{
  "hidden_act": "gelu",
  "bias": "none",
  "init_std_qkv": 0.0201,
  "lr_head": 0.00664,
  "decay_fraction": 0.376
}
MLP neurons of a small language model. Each row is named by its layer, matrix (down: output weights) and neuron, and shows model dimensions 170-340. Each number is 500 + 50 x the weight over its row's rms, rounded and kept within 0 to 999. Numbers have three digits each.
A block is one neuron, or neurons of one layer that tend to fire together. After each block is what it responds to, as a language model described it from the Wikipedia text at the highest values.

L2.down1320:555577571549540497490492498430482477513480520477528444423446630483520495426480442423526478495515457530481615572444532548431448523555558470473496476500487488487536463482480494562523554421581453473465478465531554579522506533505577478501481359521503527414456560475459525499453470461519528539571494499430496508501587485530573540539483454492508482460476505435484505574523501480539511497561499474524538425430618520449458401526551541466576594444631514419453456414481426489493461565551491503499500534463508405510443507540
Two-digit number pieces in tables, lists, dates and codes, often split from longer numbers, e.g. GP18, 1983–1984, $244, 6:11.

L2.down1326:553482467508543591478533494478446552481508533471580492449523688620514544511503528541558560513552475498537457487450458490472566545521535438539483529492522447608439536522511668503547479577492522556458570495480497484484646523405496473460487483481500534505503589475428553546484436618525496507438547513403576464567533453460515499599552548450533562423457492551479462482498488520480571413523466559453527479577568439494475510561469397511551343449471535498468504556438582498504502539452437513373521511529474539574509510533
Nouns naming an event, process or state, often derived with -tion/-ence/-ment, usually after "the" and before "of", such as failure, formation, death.

L8.down394:484428458428482490540470575570466546521598542531502453529464503525608410545423455508466528527427443472526481493512534549537379459450458527540546522472432507493450440502550538467513378515510505511447528502490482536512474567517538504531454517446612442545461529445491565544533515457513421547505469559500556554501487454461473454477557542464541430567536504575511609527506552581466511449486523506468486503463512532516445502555553445469499525415462507568578462481529514517533406479500542346654480441542489447564564477627
L8.down507:435562521547469522506417581435543538510559582456419467476535355564547465482575492476527457536528515590559485558489432390539536499459525547454548499507478451511483568485550483561551467428523446554460480513467511500516575522571499566571475389465478514465512557553554557455492496569481476487510562494492480432560618497544610505479525503523491628535503517423476430526516486355507482450501482448516511477470487520450419490437522458457536502551449677457513528488438547475514549515491473515513532354427538492463557596451
L8.down526:575510490585593569484500544401477535472477486560418478453410420551557456468505502440541509484506383414529521488473459479482483562507472485438516585465485474534565454516499524610503503507539428452478464489538499539484401452529465579554567377516495446547450511449456534423452452433580529617564488544377445442460609416447539489480508500426483480492444448447488496566577513486580541454530537445499512502489548486529448481511493447534509542441568489436498424450527514509426476580449372553501505529527478473495496572514
L8.down556:550571408574605524466489505531505550446505428561388560486411522577490463514504413429523505406480482390423447443515447518489482460547480540611508489524450602505496567471550537507578438475575501483346510566493527527540519519510509476535571458480522432496480511465417553552457487475428531615504551532465525486503659462590432518435500516478455495453556530554511549552640532472498551479478530497459497438501519546498440528557523466562537526513448506435599518450523572464584562466489454492412456449542562402471506486523
L8.down985:539465404437622499480430473414529556500518474490600538494474515531504440412491449465604559500514451509398457465484474546431519473549500492604472493511619544477462455485478530444489545452533564525434419513383535462439455523523532425397491527509509492563654458529488547406463547432562543615552477509514476507484508435581446498466453452436502475405455480556463440488497590457525584515480460537582486453418558584507430439514516517502439530426574536432493501537462503598543554439366461488436492436456462459494583561543
L8.down1231:445568571463530470399572562499477481619478538427507479448460426412542487491504611476640544474468477466499477458548570458473468584534641471574468545510526522466476575393434512473518563462437543554541491458466489531469459503561537463629534425490455397536454584444499558475413460483571494538578582573491499408445512437550510503481548427493403468528502457483532468519562474505496572532530474444538486479540504545515459423473404447560472482460581635541530478451436482472497509520457536485484519543470467433476441553546
L8.down1243:569496422517532504561532483495511559509512512447487387437493460463560486536549469469533535470521489521473546526480503495499431493557486490475447469526391565484476510503468451468520411443492446583518414568378469448435500489462537538425533542555473554444472473466507525382518486493480513502538628502395590489441492475503463450509537525524518410511497416510505468509551533505569578525480487445441513498565477546443342402388372411522521431511653566490437542505509524479536498620488430522527513566579532554512528576485
L8.down1856:559534433444571505533533480531434522555555492471493396543569554456463593565530477528604423524513513501523580563469536510418498534488580536584528516495540549449465570516468483490446504525426524441458474460509486479450547509407500501555460468460514536505439601510423564503456429519515497475480597509536510449549521575452550463456549371375487472562449394449562516536500400530505581520504465486458539545407518512527479517566486436526437396505561570492420498481441550486488665538480437493537521552515525393551453503500
Digits after a decimal point in measured results and vote shares, mostly in tables, e.g. 45.'28', 44.'53', 25.'24'; occasionally final nouns like vote, aid.

L4.down165:554491512504432438507542445556545503497461486431426456518478585429487572449523481518450490541440526583520435543450504564492547464533563498490445468510443503573509466576534465483489649533439486491505528516503525452465481517454473510464429477563514510432563451551480400563461597466359494593435546471540470497437419579489490488518579490567529586485528573513556501440387414453488503426563528479516427505495495570543472582421548481466521506436512458548604479467456477488608488559401445542505522519554443510528540419459
L4.down346:523510455472484404473420511481518516406601533481537411431591365517527558500542472529469512506466470467533434495519526463569548450510581461575512424519488435477532499454459515451508501590537544445420482536538516441484540491471406492444508561458476497525434499476430393546522443520497508403493522572514389554440489458513516486531468440483491494535479471473524410381515503548535369477463589466510467460450519462503540502537512508435627451543517570454395472505513410316486446454522499461517546463455482456504569516487
L4.down376:504483562516562531389492374595542519504530548469521507536491578575465459483486477487550499473638473508575436519409433545443548492527473512494548462423435540510510469522550457423548490537504476517514523543412457522436433433409501581582520504466483579502516459603579563494544458552381480488531501481505566507438560495472456524483532440554458477622508541488394520569467482413469530495510530529386522452458536483532456541638516509465471454512534506511521490396467514406491521457508501517541458498506494531534526536427
L4.down622:487501445512591465503526519506544516494569559514478527512484506471560510535551542422565424444456430546550427514499514511446507471548455531536459455475458574408496583456474476457447409484592526477473515510465458460532486433469493484527495424529492469494504601437436519513515591607491482514540533607515505627520541415536495553540580517500615491539568424459449435459564518566537470494432535469436516503502524474533401460601448515526471559550590534490544375549502473407509507455539612612468414473531457461511569511520
L4.down1386:386480521474482493513448457522477493529563533551486469406540447526488556540551493537472526432437491531536394573501504431513472507521431442581443506474453529521479577525476528481544498500558437513525470562453445454544512538432542494508514510488516544488500515510523461497519582492447477512589452517510590562540450493496505633562520455528460521502491456545478449444510443485464410469528508553496466442516588488418472446453578444472465498469516580602497467460435455493558531543467567508541490408508443558492513584490
L4.down1547:435580458527549476412531475477448554500522513518431458435498728568495571469505505435540444495522420534548477570459546576491537391534439540517470565500462528458494567465513446554423486462543456517568478475481579548445503521510558559565387434516478550510531510497427510495561488560461459609457495451530491497522516526530480461521603633442522556535486481484412449581601434543470504470406518491445466481580490524518439516466534455582525409443566520495478546459477526440467483462529482515486513550468386488632489479420
L4.down1758:506570540482539484488447491561461470460514457458507482451407533476581613525541495530529490539494618529617501551503554577516585503493556497578553481552534619547444453500596457406523470517469505563457536420429492527432518424488506491503415505462490487535556565415502514353594551508602502572570449539453462495443461430586543488459479472543568544461562531510499490491487509546495454473486493499522475510490518445547452428468519448524404467531467488544508528493483532427478467495533521604507428431461489474524587537446
L4.down1768:528501551537416546497533515418573463583538567499500547450495329558368475503454520411514483477540525460585590550422481440593505606528567442541507369467515441424489460475465622533483515561560537447504560491520500512442560489512532498511448539490534533445506472461585546458454580546501544531430474478465470485474484539534486522411506420573481471470489461418505508456506533519504553509360483511504381641472561411569550499495459565507511445610481423525456420568508408492379516439418482543520518499438516403486536490478
Temporal words and phrase endings that place events in time, such as time in "at that time" or "a time", later, recently, then, now, and "th" in ordinal centuries like 19th.

L4.down51:518564451524435545439566472528409384450530495492577490514491589501491495421426512425466519514479475422484509618587565567490524534504468527518425528463437411414461471494460533529436432460494458371467518495534493551474529511520478564562541460435540458478501490455539467426463526620488500492522414408551535494499537500578574512461521475590438434498446477393475490514491467514502460514434508466567483541476471523485518449391427471483485567555498450522476581556514528573475543550536355545597453494482444494585479473563
L4.down591:537568485557492511585555472431493452377451479491393480473489448445476455503531429503537478513508437473449553600465543530496514496569486512499499534462436440536600411578498463602532532474515408539505440389493526508534452545479518502410429406499512445541529551484459549469487454512554519571503473457461495529510538397519551504415469498510530499478386486502428517573583481481571484486550549512512457525423502498514467490478523503519611522556523468443527447347599479535431475542494505539541509502488449463579500489454
L4.down781:565612531531420492538527473559500433581470521513554474496509415546522465544568554554528485500499459581449503521542595505385475472600551502560498543479444311455523530512404552494464447460559483463491530454518476428500513476482472386424479441515481483446390468506448507562437460478445472526564457504467436467518470413475452495520447444516484460443492531507510462464538477441488454514508524505579524565569501445408446428454573475555531474561533611589497442586501492397556491520485498491495540524484524460506453511537
L4.down987:467508502503565412475531463555418491444516454479539532449495490349550472515539427520549452482524505527541443583437515653485489482543485567538442477509523487529541493516487468502588439463454511483486432555446543423480500510525488493508571505533526555569397510545513508527529463567442473551416552466431626387549566414470508490520495518457531411464459499434526567547502465452507499487432481464482524456537511590556536470553524458486510421490576437431456470425467517483562441525552518456541539396449576435580396480535
L4.down1122:501600468610391505493568447481509511440480550515432457492471483512383543557469454436512478457457537479465489525520444550471482433496521610448580528441377539505462504451503546480512485536542447548486436499503533484458540560490564511486476568543449544403523602520575570555475434501499550545380537527415475524497531555454527471586461536519483522472532611488499494449428553541526589362529483451468564514426458434505534420522521545446488516506495484476449449436480562465478551528456483529564543480568508447489480502531
L4.down1210:485603503551503505538543501479409485561537526479378444570598449520518386506577486508497465532503576447630491495534576527627506439474452526485463473468487431447513500522500373528508506446399541581524529488464412454524466537350446529582455555476505607513477418514539492460534398535544570491498462385492417548522415527452532557385433573415434476486412488533498526472479446492565539534454396505553498458474516444582523417490542567511476440544523444427467434470387494552459578526471435525565621543460555518540526476419
L4.down1214:481516423523482503525539497503491602554538511474481436500628425419518560510538507565537438468514474480528505621490622498451461506525368461507482633508487488345490453523550457514553528426517441483492515394426553516478417524447466452542572567535423570560494543505453480602537461529384400479540439407568505526527527418529549609492456538494492529558500522380452534523516551494608526490535505464575571439440375512498523464531484530496513522473451489499514370604513533436535477502585476436510586478494410485397409527455
L4.down1233:565498431491610466495517495474431494530537408522481563477463606519586508547496507397528431495452483505493481536603469506469453496555569428454377598595527443451463497397488468436472556455522468504524481536517497410515495507515520426497402377435490475472598531487425526462400448433536597593520568427442531471511496531507455504454610504488545501559491472525594508549640495411516500363564550621522516390466514424552414490415423482584473514462536516560468526521459495418499518486516483624458550532547491462466536468569
Later pieces of split numbers, mostly decimals after a leading digit in table cells such as vote percentages (5|9.7), plus ordinal suffixes (1|st, 2|nd) and numbers opening a phrase (the 30, a 21).

L8.down103:426499513496388539509488434525527507503454527472482541481531557514443525556503476515680436498505566518487512567523480512506543568525561469463500505518510592527507484484513488446490449417559546488490464479367621596427501433511386434506546483457506450483473510531525537480488482500534413450429530479529461415564510436549447519600574526538495553410503538565416507527527619440503553492477429483568553517446514540473495487502501454516561570494531488422469449509529395527461499471605478429477500446555624568551543487500
L8.down469:455521480574541480570539465508502535550490471470426534515558854547390540570510518457530444514491487557509437462493536474459471581412600539528551526497442539597533533420451501474468462318502548446515437427545458424508526506466469469530557466527537566494533541612512452508536570483488457450530568478509383499427571433493494388543435582593545509504423501503414455529535643457476516572507490517475457452526638522545530456537519470521546501449448472470497494433486492431474557425468545533456471440459485542482545469469
L8.down623:485532528466516446490500499466442417550482498516483517491586482463470451549451522541526498609406544539465494506419424573491462433523494457500508553481475452476403534562499459474525557439489483497433558513465509515527545482463477521584399493461542492521477432600459486431402540431526485573470541483443515372437471549436512566472467533589445454543572500478523563554518454472397514499563460495470509555571482487478552549533421486486471424391463541455479526475479518504443542567468551462573579481540410547517507479526
L8.down1104:424432475530454490467586438485515673501542575480508596437512560472514554535426478571532420486377504543543459538523579431475418534460527413483513484557445503502496585501423492450563448527597545524505439542541515495538495397518413595478562490395506457480523487309455516416429516528525581565449553457462566531549468544448424442553512583512518450502583511478452577490523528601439406450502486580389586506458522465544545455474433483500556550455514580534459500520561499436591437486627415519427513504522507510600456431406
L8.down1299:497430445484475453402421488480475474554596551441628539489538391433563474451513533514432467448464457511566429458494564588494523434533494520496484568524464560535458476442517490466397515609567440347594505468458523401559469521556507472457504545556517571453497568540499507482420468544421455476479446515497544548390410541507438386443521444571620520486524513598454525452509541526477445559554519520487477470515443517387515629513544459472471531604475450481475383442580443560575492553552473479539429524581492500445468513535
L8.down1600:501489468403419513422484559434480505438554446503516550400520535591466472579432452606496524507471537595556525541417522556543516574490481445506457481549536486489510524578571455510452492420578573497439553543562473442386511464561510540537421545517478495548449527483490490507447442571545556577480588597523474515501510584518571550586517602618456529534526588541520581507493494539505475535501374485497529536522501530512476588446532554456482453429471550516577517501515539493452520493445515588432426507529592537416467514487
L8.down1648:389432537491468547500479455538611579516502536550492532414467450524413495557472441569473478463502571510502470473497542447533577542498475494510507501561487514476534586498569492479483538479482551507508413575483453493483373527531383556491534560521568511518472567581566477440465577545407480390481493497526472455527548497457532610491488604491535451579483536516480514410454584435568486491451494438503533564478528536450483465537455491556482441455476514546502473450512560579411515471492510513489413512527526370509422510422
L8.down1682:483461380518567530388445531584587532521578639473492524508565611546457453503436449558435522513443478503495546543514546455601611537514435466515394452527489487535488505496513595501513495504541504535470546521450442499405467506608472479454414491469471425497434426413508450546475618538532518529507566601466526518485470514479472557511470462468580514524467465525506555576523542504509525459571601477575489554505522488509501513566446486602582544550475561516501501479520540501450547532469458485400466515437558609443483455477
Abstract head noun right after "the", usually heading an "of" phrase, as in the importance of, the time of, the extent of.